config = dict(
    init_std_o=0.0421,
    init_std_down=0.0,
    schedule='wsd',
    final_lr_fraction=0.1,
)
MLP neurons of a small language model. Each row is named by its layer, matrix (up: input weights; down: output weights) and neuron, and shows model dimensions 16-111. Each number is 128 + 32 x the weight over its row's rms, rounded and kept within 0 to 255.
Before each neuron's rows is what it responds to, as a language model described it from the Wikipedia text at the highest values.

Clause-boundary commas and century digits. Fires on commas ending a phrase before a continuation (after "May 29," "Sydney," "later,") and on century digits like "19" in "In 1927".
L5.up994 [103 185 102 112  79 129 148  92 102 124 118 119 116 181 123 158 146 100  78 114 103  82  74 132 118 108 107  98 170 157 114 174 164 154 126  89  43  92 109 139 149 163 160 166 118 108 137 148  93 214 110 142 106 110 104 141  89 103 146 101  96  92  69  85 126  77 121 125  87  27  82 103 112  96  84 149 118 125 134 192 150 105 151 101  85 131 169 152 149 124 159 124 129 144 130 118]
L5.down994 [134 135 117  93 152 139 147 168 134 149 152 119 132 124 149 117 132 121  56 138  60  95 117 100 156 134 174  88  96 165 164  96 108 133 136  83 132 132  78 111 144 151  88 154 113 160 135  91 130 179 161 130  90 148 170 205  98 141 139 167  91 135 114 137 133  61 105 145  55  91 120  70 140 102 107 179 188 148 151 120 140 113 132  73 151 148 166 113 100  78 108 114 152 159 125 107]

Separators in dense data. Separator punctuation inside dense or structured text: commas and periods within numbers or coordinates, table pipes, and the " =" closing article titles.
L4.up900 [124 114  73 144 183 105  47 128 108 127 143 118  89 124 138 139 111 115  79 184 117  60  88 143 120 169 176 116 110  90 110 150  68 129 102  98 198 119 131  86 177 181 132 127 168 139 146  98 101 165  63 209 154 120 160  91  97 125  92 124 175 141 143 109 131  92  96 207 125 133 184  90 128 127 114  71 176 135 146  91 132 108 132 110  96  87 102 115 125 173 128  91 150 167  91 123]
L4.down900 [ 83 114 100  97 117 119 154 180 102 123 105 173 136 144  77 147  58 104 186 130 139 115  81  98 136  87 138 117 125 104  93 123 143 102 128 158  98 150 120 142 147 144  99 156 121  94 143 178  99 109 168 117 115  96 114 140 144 121 184 104 127 158 156 174 132 100 103 142 169 159 165 111 109 111 112 120  57 148 118 154 181 104 125 153 140 134 120 174 112 135  53 137  67 135 130 141]

Word-start pieces, esp. New. Short tokens opening or inside a longer word, chiefly New in place names (New York, New South Wales, Newton) and mid-word "at"/"ew" (matches, few, observatory).
L4.up222 [ 98 168 118 148 136 151 174  65 143 127 167  71 207 118 151 113 127  90 124 154 161 134  99 164 130 109 203 116 138 117 110 143 139 129 128 156 197 111 142 160 154  80 130 114  93  75 114 124 147 116  94 163 134 121 184 156  95 121 125  63  97 125 141 135 123 126 110 110 156 132 147 125 165 112  54 155  62 142 125 124  91 129 157 106 134 158 159 147 134  97 158  60 159 179 129 161]
L4.down222 [129 199 132 152 133 162 147 108 119 148 116  97 155 133 174 117  99 110 125 157  38 148 122  94 170  87 133 131 130 147  40  93 106 128 145 148 142 126 106 135 153 120 100 177 143 117 146 141 114  80  81 177 112 118  87 114 135  80  83 137 187 123 116 103 112 139 105 100 148 156 116  70 169 114 131 140 130 121 133 151  74 131 139 130 102 163 111 195 170 113  98 119 106 101 119 106]

Parenthetical/appositive boundary punctuation. Punctuation closing or splitting a bracketed or appositive detail right after a name or date, e.g. the dash in (1768 – 1847), the ) ending (born 1998), the comma after a name.
L4.up542 [117 108 107 149 145 103 109 113  76 150 103  61 160 188 115 150 142 130  89 129 145  93  60 136 112 135 106  78 128 136  89 119 168 138 176 141 112  82 202 129 178  99 168 207 126  76 167 136 164 117 123 172 106 118  98  90  89 103 124 147 141 130 157 108 104 105  78 124  79 121 165 126 151  94 194 162  90 104 149 105  94 113 109  31 112  83 132 158 188 165 116 101 120 144 195 182]
L4.down542 [145  97 121 150 159 106  94 173 107 118  92 126  95 122 110 143  96 146 111  74  86 111 173 129 177 140 150 138 122 168 157  68  93 174  83 115 165 164 149  90 115 164 198 110 137 113 120 115 124 142 229 149 132 125 163 161  89 144 102 142  94 113 175 127 152 151 154 191 163  90 124 189 135 186 149 121  98 120 120 118 125 126 124  90 138 104 139 191 124 143 118 104 171 120 145  95]

Numeric separators and conjunctions. Mostly the thousands-separator comma inside large numbers in tables (233,563; 901,490; $315,000), plus list/clause commas and "and" joining items.
L5.up1003 [175 129 110 153 117 165 116  72 104 115 178  43  98 169 143 136 159 119 151  70 113  89 115 120 126  79 152  73 121 164  99 166 160 114 148  96  76  96 122 123 197 100 141  89 124  76  98 198 147 121 117 162 115 139  74 135 107 107 151 135 150 106  94 105 147 127 141 141 115  78 111 153 163  99 153 167 140 110 142  93 147 136 139 171  73 149 147 143 139 136 141  87 128 167 124 144]
L5.down1003 [125 126 166 111 181 116 185 143 109 105 170 141 129 116 112 171 134  99  86 155 149 163  99 137 113 118 176  80  99 103 132 146 163 231 182  93 170 132  91 126 209 147 111 135 133 159  58 128 134 121 108 135 104  93 118 135 108 128  63  78  84 136 117 103 146 106  97 124 119 122 115 162 121 172  81  92 203 138 147 116 113 117 175 141 161 154 177 124 128  97 173  64 108  87 164 107]

Foreign-word fragments, connectors. Mid-word pieces such as g, z and ev inside foreign names and technical strings (Rī-g-a, o-g-lu, Hydro-g-en), hyphens inside ISBNs and chemical codes, and linking words like to and and in ranges or lists.
L4.up253 [143  80 154 128 169  84 123  88 101 173 116  70 136 169 143 123  96 116 113 120 116 105 100 127 106  92 127  66 130 157 108  69 131 138 141 137 121  81 123  74  93 120 176 138 120 115 144 142 134  74 116 124 104 120 144 110 131 165 134 138 138 130 166 117 111  92 163 104  89 157 209 131 139 133 120 123 168  91 162 112 144 165 150 151  79  97  95 135 120 147 118 103 159 131 162 183]
L4.down253 [142 177  92 137  91 105 160 142 142 123 138 137 169 106 100 148 133  97 156 115 152 104 111 143 109 142 116 159  83 148 100 182 160 208  93 148 136 159  74  84 120  64 114  91 101 134  96  86 138 207 151 137 124 201  74 133 183  87 158 195 158 158 141 110 140 120 125 150  72 145  97 144 113 183 153 126 139 102 118 113 128 149 111 125 135  80 152 122 107 146 110 102  15 169 136  94]

Table header and numeric cells. Column-header word pieces and numbers inside pipe-delimited Wikipedia tables, especially sports standings and election results, e.g. P of Pts/PCT, V of Votes, years and ranks.
L4.up235 [136  92 109 168  68 113 122 118 127 125 139 129 121 109 130 183 113 115 155 122 166 123 141 124 149 119 105  84 107 100 103 127  72 159 151 120 106 128  85 136  85 125 149 125 174 145 113 102  58 145 183 203 161 140  80 115  59  92 144 124 142 144 174 124  78 163 146 150 178 136 128 141  99 141 109  52 182  98 146 108 159 173 159 140 110 107 150 117 136 156 148 120 138  77  79 162]
L4.down235 [148 123 134 128 145  68 139 148 111  86 142 166 168 123 114 151 151 147 120  96 109 117 175 141 169  88 196 136 207 116  85 151  96  79  78 126 164 154  79 135 230  78 148 145 133 150 164 174 132 123 125 159 160 134 111 154  75 118 167  87  76 124 106  74  95 196 144 185 134 120  98 103 136 128 155 128 166 121 111 115 162 147 154 119 127 112 117  77 137 171 130  77 144 114 126 150]

Word-initial fragment "an". Word-opening pieces, mostly "an"/"An" starting longer words (Antarctica, anti-, analysis, Anthony), plus similar starts like Mar, Bel, Bar, and the article "an".
L2.up205 [119  84 181 128  77 115 166 101 117 116 126 156 100 223 122  89  86 120 111 113  95 138 148 165  68 114 159  87 101 121  97 115 134  92 155 221 140 137 143 108 100 138  89 120 146  83 115  94 133 147 115 121 119 145 165 142 145 204  70 116 126 148 119 131 115  91  76 123 114  59 146  84 146 145 147 173 133 111 111 169 154 138 100  61 142 126 143 122 161 127  92 107 177 104 125 167]
L2.down205 [134 114 157 154 123 117 161 136 118  54 136 143 112 170 100 165  90  90 113 130 135  75 122 105 143 130 104 162 102  96  89 112 125 154 119 163 110 107 145 120 115 118  92 152 120 122  95 158 132 127 177 143 103 140 177 131 160  66  90 134 135 143 121 110 171  92 128 137 115 111 152 127 129 119 118 222 110 150  31 167 144  97 126  97 149  67 120 111 121 153 146 153 146 131  85 152]

Two-digit number pieces. Two-digit number tokens, often the last half of a year (19-62, 20-08) or figures in stats tables, scores, prices and percentages.
L2.up503 [119 159 140 143 136 174 149 126 102 168 134  84 152 139 116 169 135  72 123 176 166 135 142 135  84  44 157 173  61 143 125 156 139 169 163 141 121  71 150 131 121  86 153 139 104 127  94 109  96 148 134 144 200  85 130  90  84 110 128 119 122 169 170  92 136 134 114  90 145 179  94 107 123 151 159 123  81 107 103 104 171 126 180 129 104  99 111 158 106 133 163 109 126 119  75  76]
L2.down503 [108 109 108 170 117 106  82 200 148  93  99 182  95 111  88 162 115 145 174 174 112 122 111 168 161 138 123 138 131 134 109  87  81 179  23 128 109 111 136 139  72 136 170 153  99 143 107 118 115 143 138 121 108 157  51 174 103 126 110 237 130 114 115 139 151  89 208 131 157 138 110 116 123 200 182 135 122 102  89 135 150 169 120 134 139 111 111 146  68  89 209 166 158  54  61  74]

Word-initial prefix fragments. Opening word-pieces of longer words split into several tokens, such as un (unnamed, unusually), An (Anaheim, Anthony), spec (special, specific), also Un, g, G.
L5.up121 [160  96 138 153 121 173 168  91  90  97 122 110  86 179 113 148 150 152  81 136 167  99 113  79 105 145 129 158  90 146  99 119 130 101 181 153  96 123 176 110 174 129 172 145 195  91 168  66 114 151  95 159 125 106 107 120 148 155  86 121 123  68 116 135 105 223  87 101 137  97 118 134  91  97 110 143 172 143 153 144 138 108  74  84 143 119  95 121 154 187 114 120  70  89  93 204]
L5.down121 [115 125 144 160 138 124 131 130 134 173  78  93  63 129 110 148 133  84  60 176 206 105 144 144 147 185 104 165  50 167 105 164 160 192 101 160  91  93 149 151  93 144 114 167 142 125  69 144 170 130  83 146 172 101 122  68 105 149 122  79  84 141 154 125 144  44  79 107  70 151 127 147  94 107 129 150 174 125 109 111 161 132  69 148 141  73 174 119 130 175 123 127 117 141 162 117]

Determiners before noun phrases. Fires on determiners (mostly "the", also its, this, a) starting a noun phrase after a preposition or verb, e.g. of the, to the, of its; also blank table cells.
L5.up853 [146  80 123  91  61 157  74 105 127 131 116 104 143 153 100 137 165 107 123 126 120  95 102 172 123 124  83 130 112  87 115 127 117 147 136 120  85  94 172 114 137 163 158 115 131 156  71 103 136 145 128 164 152 167 102  55 127 124 106  95 116 190 154 119 113 117 142 183 204 112 139 110  66  90 115  99 100  95 148 167 124 175 177 133 127  44 144 115 103 195 120  74 124 133  97 127]
L5.down853 [154  88 110 127 114 100 163 190 215 151 124 169 121 157 141 133 100 104  72 136  76 123 108 168 169 143 175 127  83 148  88 157  38 138  88 134 141 113 124 130 105 108 140 111 126 134 123 161 163 140 148 134 148 156 139 154 143 132 101 131 140 103  85 125 133 118 163 105 101 118 153 129 109 143 164  91 155 166 175  97  96  96  99 117 211 107 127 147 121 146 147 173 114 157 112 155]

Biographical years and article starts. Century prefixes of four-digit years (19, 18, 17) in births, bios and histories, e.g. Born: August 28, 19; plus the = opening a new article title.
L2.up129 [178  33 131 162 115 154 151  99 128 150 129  90  64 156 103 150 149 155 115 179  95 108 109 155 106  84 184 106  94 150 147 111 147 175 149 145 114  78 118 143 159 146 124 149 155 135 143  67  90 127  85  98 123 139 157 110 153 129 143 151 110 132 136 103 133 133 111 198 155  66  95 169  65 153  91 117 103 100 118 135 111 165 166  44  93 131 204 117 148 162  97 154 178 148  93 123]
L2.down129 [115 167  64 114 102 197 131 123 160 123  91 134 125 138 114 120 142 200 138 144 110 102 143 120 127 152 115 177 116 107 137 128 134 108  64  84 106  94  43  95 137  50 150 156 137 152 144 146 124  54 135 166 179 151 140 133  90 143 185 145 125 115 117 158 128 122 156 107 145  84  92  82 150 140 108 134  88 130 154 140 105 102 138 115 202 143 107  88  65 150 156  89 139 170 135  87]

Comma after place names. Commas right after a proper noun, especially the state or country closing a place name (Anaheim, California, on), plus some list and clause commas.
L5.up756 [121 123 171 196 131 115 126  81 144 149 150 149 124 170 116  98 133 168 134 104 163 146 111 180 100  89 190 124 129 127  94  66 137 131 156 148 162  81 157 156 112 100 136 120 151  93 142  84 171 101 140 116 105 143 133 142 107 119  43 126  90 102  99 115  79 182 124 106 133  98 174 120 111  79 129 167 152 129 118  82  59 127 183 111 131 141 132 106 115 120 150 100 113 121 139 127]
L5.down756 [168 105 111 181 127 179  82 111 105 104 107 121 100  82 196 103 156 131 108 162  59 191 203 125 172  93 114 101 137 103 127 166 139 128 100 171 207 146 168 130  94  73 145 184 146 143 154 115 122 139 145 155 110 166 128 137 103 125 113 114 111 112 146 153  89 119 129 147 145 171 170 171 110 120 126 177  67 139  98  99 101 138 129 159 122 104 115 167 106 105 167 134 171 148 118 121]

Single-character word fragments. Lone first letters of words split into pieces (f in fifth, festival, federal; r in rugby; h in hour) and single trailing digits or pipes in tables and statistics.
L5.up123 [110  66  37 152 136 119 108  95  61 110 155 124 159 127 139 158 148 111  68 115 130 159 122 166 144 139 140 155 117 134  91 132 127  93 135  69 134 122  82 152  88  91 167 145 127 134 107 180 150 183 134 153 117 130 114 143 141 105 132 150 115 149 130 146  67 135 147 116 117 133 160 150 157 109 155 134 157 127 143 126 175 143  99 124  96  79 145 109 150 196 196  67 141 145 134  93]
L5.down123 [128 111 208  87  72  87 146 169  83 166 112 178 138 158  80 125 136  80 123 130 149 108 118 160 140 127 152  76 104 103 102 142 174 213 148 118  77 107 144  75 121 117 103 126 125 149 151 131 135 109 164 105 113 101 125  97 131 152 122 192 131 124 108 105 145 143 107 145 131 107 120 155 155 158 101  90 107 124  91 208 175 101 140 189  93 123  85  80 194 143 114  88 114 104  69 182]

Token " a". The " a" token, whether the indefinite article (was a, as a, a new) or the first piece of a split word (awarded, aviation, averaged).
L5.up182 [163  91 131 136  68 105 136 145 105 179 134 105 110 126 130 112  96 172 162 161 172  88 160 159  71 102 112 129 148  87  93 168 144 138 133 156  76  97 118 122  83 117 138  98 168 138 110  52 127 143 121 121 153 168 124 114 160 151 149 110 145 122 106  84 116 118 173 131 192 121 149 112  99 144 112 109 136  90 155 129 137 127 120  97 134 144 115 158  94 186  97 111 163 140 102 108]
L5.down182 [126 113 132 113 138 110  55 189 135 150 107 172 185 177  71 153  59 196 209 134 109 101 145 142  78 155 137 107 132 127  91 160 138 110 108 174 110 148 106 178 163  69 152 156 173 116 111  79 105 127 142 138 147 120 112 104 153 206  78 150 104 122 148  40 127  73 203 127 146  80  90 124 144 116 125  78  64  87 156 171  60 145 132 134 143 189 126 128 131 168 124 129 166 131 126  89]

Mid-word "at"; music/art. Fires on "at" as a mid-word piece (Tomatoes, platoon, temperatures, bioinformatics) and on whole-word music or art in names (Music Festival, Museum of Art).
L5.up785 [147 126 132 149  99 149 127  65 123 107  83 173 207 165 186 149 161 106 110 132 152 108  39 120  84 145 203  88 124 143 115 130 166  88 161  98 127  70 138 166 147 114 123 101 175 138  94 105 114 122 177 103 111 122  65 104 133 130  58 114 153 146 124 103 129  97 151 111 141  90  98  71 133  14 115 144 144  86 163 114 118 145 132 121 123 151 103 128 117 118 185  91 161 123 166 137]
L5.down785 [162 125 117 148 208 177 141 156 171 164 125 142 123 124 168 111 154 117 108 123 129 170  94 129 122  95 100 126 140 205 144 136 120 190  97  87 183 100 141 143 167 202 117  88 163 134  86 139  68 130  71 130 170 115 167 116 126 125 116 130 114  87  75 109 119 111 167  60  69 107 140 116 157  62 124 127 186  84  72 133 153 133 115 115  80 114 130 143 153 140 107 118  94 160 126 167]

Word-initial fragment pieces. Short word-initial fragments split off a longer word, mostly tr, ex, con, l, r, e.g. tr|aded, ex|perimental, con|fined, l|ower.
L4.up733 [136 173 130 138  98 143 150 131  99 103 140 110 179 117  89 110 107 160  62 113 124 137 139 125 143 108 110 155 148 123  31 136 138 154 101 138 118 118 110  86 142  98  94  96 112 104 118 157  87 126 126  92 136 131 118  45  71 154 125 113  89 147 138  74  66 107 128 172 104 118 135 144 126  98 117 151 163 108 143 177 109 121 132 141 143 106 174 110 120 121 153 109 170 157 108 146]
L4.down733 [127 116 152 150 132 106  68 174 146 144 116 149 143 132  67 157 138 104 183 155 125 116 155 122  71 125 157 124  82 103 113 108 101  62 116 113 130 101 130 109 125 109 161 147 149 151 158 115 106 147 181 117 127 113 165  76 177 174 145  98 124 137 165 127 138 109 179 102 131 135 136 150  98 128  71 117 156 128 142 150  92 125 139  76 160 111  67 122 127 153 131 179 125  97 133 127]

Biographical and place fact connectors. Function tokens in infobox-style facts: the century digits 19 in birth dates, in after born, town or location, and commas in place names and large numbers.
L4.up829 [118  99 120  98 130 171  75 110  65 133 159 126  81 139 144 169 126 134  89 131 120  88 109 179  44 144 137  86 131 103  82 157 121 163 180 126  82 107 141 111 145 115 110 135 164 139 141  60 131 136  79 104 203 198 106  82 118  77 127 163  71 143 139 116 120 109 141 141 112  80 116 103 124 125 174 114 122  85 152 122 102 134 132  68  76  61 191 144 109 154 163 145 138 154  95 159]
L4.down829 [116 126  92 133 106 175 115 144 161 171 140 136 142 127 130 163 165 136 115 119 116  95 158 147 159 104 137 144 128 173  99 169 105  81 103 107  91  50 111 185 109 102 116 122 150  97 145 181 190  72 112 140 183 141 192 100 107  86 105 118 105 107 100  86  91 107 121 111 127  71 108 121 114 124 108 169 169  83 184 112 143 139  72 136 114 134 142 127  92 153 134 120 171 213  84 102]

Space before numbers. Standalone space tokens, mostly after a table pipe or punctuation, right before a number such as a year, score, or decimal coordinate.
L2.up947 [101 116 131 145 121 110 152  60 131  71  82  93  87 165 138 106 222 111 108 131 101 158  88 144 142 122 113 120  83 104 170 142 106  92 137 175 140  93  78 193 111 109 118 134 136 128 159 178 159 202 139 104 142 154  90 122 157 135 134 159 121 152 129 137 140 148 181 138 139 110  96 151  90 136 153 163 139 102 156 145 133  99 120 133 137 192 186 109 104 181 177 133 101 151 111 185]
L2.down947 [119 124 146 193 178 120 117  99 117 121 150 158 164 131 134 141 144 100 162 134 113 150 176 173 112 191 150 101  84  93 126 103 112  94 198 167 111 174 141  98 156 147 165 146  96 116 144 111 138 134  99 145 126 117 127  94 163 171 132 144 140 147 150 192 114 154 176  91  49 193  94 111  85  98 130 178 119 149 115 159 110 105 108 145 208  85  91  85 148 105 168 108 136  58 141 146]

Word-initial P fragment. Split-off initial p/P at the start of a word, strongest in sports table headers (Pts, High points, Pos) and in prose (praise, purpose, picks); also table separators and numbers.
L5.up15 [161 126 104 117  89 136 159 172 114 159  97 120  54 107 117 136  96 162 164 110 175  69 188 194 139  63 101 137 166  91 102 101 139 165 137  76 103 184 115 135 106  69 136 116 140 175 175  96  89 129 171 129 142 172  98 112  82 105  97 112 168 133 183  22  54 196 149 170 118 153  85  81 137 107 119 138 156 104 133 126 144 134  94 173 161 161 159 132 115 122 137 120 115  65 123 123]
L5.down15 [112 185 172 130 144  63 108 105  97  95 104 116 155 100  81 161 102 132 192 118 111  68 191 125 108 135 123 142 147 110 114 154 110 185 126 118 197 154 139 127  76 129 177 114 122 122 179  98 143 116 115 146 169 136  91 146  77 106  22 100 117 140 136  65 142 103 131 146  44 183  69  99 149 131 135 106 116 129 106 185 178 116 135 134 141 115 178 118 182 163 110 103 153 145 121 128]

Space before numbers. Standalone space tokens right before a number, mostly in wiki table cells after a pipe (e.g. | 40.38%, | 4:26.71), also before years and dates in prose.
L4.up557 [105 119 117 144 123 150  72 106  85 133 144 134 125 130 116 136 178 145 111 135 145 109 136 157  82 117 120 161  85 137 144 202 134 165 132 131 145 188 140  88 101 115 147 134  99 112 151 185  96 207 136 175 180 160 117  48 139 116 109 157 142 166  89 123 110 178 168 181 130  95 125 148 162  94  95 117 110 102 146 209  89 110 119 134 109  81 164 150 145 106  94  84 137  86 130 141]
L4.down557 [128  93 172 177 117 104 144 164 117 110 110 129 136 118 147 169 150 115 180 212 125  87  95 159 116 154 208 128  89 110  96  66 122 161 131 145  80 140 153 118 121 107  83 106  83 115 117 117 123 214 164 162 110 133 136 176 133 147 143 151 107 128 150 131 163 106 254  71 116 161 134 113 105 173 153 119 157 178 101  94 125 102 108  83 190 133  82 165 151  91 150 126 143 136 127 119]

Numbers and compound hyphens. Two-digit number tokens in table cells, decimals and dates (28, 41, 162.42), plus hyphens inside compounds like two-thirds, L-shaped, Ad-hoc.
L2.up73 [116 144 146 130  75  89 102 112 135 152 118  93 148 123 132 142 151 111 167 147 132 147 128 118  80  94 124 187 128 146 127 154  83 183 177 133 152 134 158 106  76 144 146 157  99 134  94 165 157 176 136  88 184  98 103 160 111 132 101 150 121  91 118  80 124 123 160 107 132 185 123  91  84  70  97 115 122 131 111 159 110 129  80 101 119 138 137 116 108 197 139 122 105  83 142 157]
L2.down73 [128 140  93  94 169 129 139 156 128 103 126 195  92  95 135 128 176 141 115 154 157 106 139 120 136 162 138 119 123 148 114 108  70 124  62  52 154 167 147 134 110 165 142 167  98  92  93  82 126 130 125  99 150 103  96 160  86 143  71 158 149  88 121 143 155 107 139 107 116 167  67 120 155 250  69 155 137 147 145 118 106 123 173 175 129 173 117 166 131  71 160 150 158  87 118 128]

Mid-word "at" fragment. Word-piece tokens inside a split word, mostly "at" after a consonant start, as in se-at, W-at-son, S-at-urday, n-at-ural, plus a few others like W-omen, through-out.
L2.up48 [158 103  94 206  66 127  96 113 157  90 146 142 182 162 165  81  97  95 130  91 109 108 130 115 106 132 152 113  48  71 141 100 125  77 132 172 154 114 150 151 140 101 118 113 131  73 130 129 101  75 126 172 165  90 144  76 128 126 139  91 156 165 117 105 159 138 141 119 120 105 115  71 142  92 100 167 146  97 136 118 103 143 103  51  40 123 117  99 123  90 119  64 126  93 142 163]
L2.down48 [145 138 100 162 200 191 178  87 139 106 134 149 164 136 145 162 135 116 127 106 104 159 134  95 151 168 111 115 115  89 144 116 111 100 138 127 217 111 166 127 139 160  86 128 114  91 115 126  83 116 128 185 146 143 128 111  99 146 118 117 176  96 159 123 103 153 160  63  96 104  90  92 158  68  81 124 107  98 100 120 117 151  64 126 127 141  95 167 206  62  89 103 123 111 153 128]

Structured-text label starts. The first word piece of field labels, headings or table cells in infoboxes, lists and tables, such as Spec(ies), Location, Born; also the slash in /sq mi, "ent" inside words, and " an".
L4.up786 [165  70 169 141 137 156  81  98 153 124 103  94 142 174 163 124 154 150  59 113 179 155 128  86 105 159 109 127 156 105 113 156 173 122 131 122  83 129 182 108 141 140 179 132 188 116 168 120 132 140 143 135 131  96 124  94 184 141 105  50 149 139  65  83 125 167 155 151 139 109 131 119 153 152 104 155 120 159 185 170 117 139 123  79 133 112 174 125 107 115  55 149 119 121  98 168]
L4.down786 [160 131 153  79  88 168 149 106 141 129  94  86  92 115 142 148 112 149 151 128 130  88 123 151 139 142 134 138  69 118 154 129  66 159 150 174  57 120 118 106  97 170 128 159 114 125 115 102 160 111  97 105 121 121 140  72  86 113  82 168 100 137 135 144 139 112  88 136  65 104 181 153 122  95  68  89 146 138  78 115 111 133 111 108 102 164 168 117 174 120 122 171 112 104 147 130]

Closing punctuation after asides. Commas, closing parentheses and semicolons that end a parenthetical or appositive phrase, e.g. (wife of Julius Erving), Bocage, 1864, (DFSA).
L2.up294 [ 53 106 157 155 129 122 182 138 135 100 137  87 194 157 132  94 151 104 107 116 122 103  52 125  59 137 120 128 133 170  93 172  92 131 148  83 165  69 100 169  98 108  97 131 133  80 174 131 143 179 154 112 126 109 119 168 103 134  98  88  98 124 106  46 127 135 126 146 102 115 138 137  97 100 136 126  75 132 140 187 112 127 149 105  85 157 135 140 106  97 140  81  84 147 186 115]
L2.down294 [ 92 130 133 138 174 169 136 179 117 119 106 142 103 118 149 111 152 207 121 149 110  67 106  99 169 157 130  71 183  82 154 137  91 175  89  65 173 119  97  86 148 168 203 175 130 180 123  92  87 136 141 160 118  80 158 137 142 148 105 106  69 140 116 160 168  92  89 141  79 115 126 144 119 147  69 116 142 172 136 127 103 130 158 156 130 131 110 135  48  95 162 132  81 181 151 123]

Word-initial f piece. The lone word-starting token " f" when a word is split into pieces (f+alling, f+alconry, f+requent), and sometimes the article " a".
L2.up427 [161 140 110 104 122 102  76 163 105 142 151 137 102 113 123 135 199  87  89 125 140 127 179 173  44 130 134 133 111  87 127 147 165 112  96  90 142 146 166 138  96 130 121 123 165  93  74 156 121 157  63 144 159 156 156  85 142  69 188 161 127 147 126 105  56 114 156 158 132 136 162 173 105 178 124 115 164 103 161 167 159 157 135 123  97 129 157  76 109 122 113 107 158 129 128  82]
L2.down427 [142 162 131  45 136 131 138 185 100 146  52 169 140 140  92 144 117 121 143 158 155  98 133 120  50 120 174  73 127 106  78 148 165 164 132  90  71 133 110 136 111  99 119 162 116 138 122  66 126 169  88 101 116  87 109 139 143 164  49 186 170 123 132  80 126  80 180 118 125 128 131 150 117 178 167 111 131 138 113 151 121 106 186 133 126 124  55 130 137 122 175 187 119 105 125 100]

Fragments in structured data. Number pieces and single capital letters inside dense data such as tables, infobox fields, URLs, codes and formulas, e.g. km^{2}, 4:38.20, NEBRASKA.
L5.up890 [177  99 154 132 144 120 120  86 136 153  71 140 140 159 185 108 164 131 123 123 131 172 106  94 172  92 105 158 109  89 104  95  97 167 146 108 112 163 141  91  92  35  62 167 132 139 146 141 178 105 157 145 131 109 140 115  62 111 179 172 190 157 173 118  88 162 138 141  44 134 120 109  94 136 159 109 143 103 139 114 111 146 100  68 112 135 161 139 131 122 125  74  91 123 123 127]
L5.down890 [129  94 128  83  82  94  86  77 144  91 111 105 151 164 210  94 183 120  88 126 110 162 119 116 119 159 122 152 133 135 136 115  90 128 125 127 117 119 152 190 140 123  91 101 145 116 135 126  61 132 132 147 118 133  81 145 139 103 111 159 159 138 105 168  92 117 129 140 135 152 142  96 133 103 128 116 212 162 191  96 181 114 139 128 136 118 194  67 169 134 110  97  76 114  70 116]

Comma after numbers/phrases. Commas in Wikipedia text, especially after digits as thousands separators or dates (1,637; November 19, 1912), also after introductory phrases.
L2.up919 [136 118 122 215  98  94 195 122 114  66 151 106 141 184  89 169 128 106  40 146 100 119 103 107 109 110 176 148 127 154 125 149 147 169 180 146 133  95 157 179 156 168 106 130 134  67 132 145 108 223 133 122 154 104 104 166 198 182 101 119  52 102  65  88 112 102 121 143 102  86  76 176 111 112 124  92 133 102 163 155 107 107 177  72  86  86 176 120 110 121 124 123 138 168  99 100]
L2.down919 [ 95  96  78 108 162 175  96 157  90 120 154 146 106 135  94 177 168 173 115 159  88  29  85 114 176 138 152  53 164 129 137 100  84 164  89 134 121 145  70  91 153 174 163 151 125 117 150 111  91 179 159 153 118  92 127 169 157 125 135 152 101 127  93 139 119  74  99 136  52 101 117 122 114 150  79 135 151 131 156 154 165 115 172 169  97 130 160 131 107 100 156 155 119 188 129 141]

Predicate-start and Apps tokens. The "App" of "Apps" in football career tables, plus the first token of a verb right after its subject: is, has, had, f(ocuses), rem(ade).
L4.up203 [ 95 112  79 159 169 102 179 132 124 122 125 162  96  90 134 117 174 143 103 124 168 187 135 152 137 115 152 113 160  99 119 132 208 149 161  95  44 133  75 128 127 142 171 170 176 147 130 107  96 111 119 196 134 126 124 107 168 106 106 120 123 115 179  79  70  99  88 158 120 161 104  86  99 188 181 129 191 129 163  61 173 130 131 147 107  79 154  91 118 159 168 156 162 128 104 106]
L4.down203 [174 117 147  56 112 130 129 120  94 131  66 116 158 103 145 140 152 123 134 138 168 156 133 157 146 119 120 135 131 126 101 105 182 139 112 142 184 161 119  60 129 185  65  84 155  80 151 107 143  73 117 116 116 126  78 186  95  76  74 108 152 112 110  97 108 176  51 144  81 126 136 139 119 134 110 117 127 156 125  93 129 110 114 174 179 155 135  87 160 124 137  75 140 105 124 142]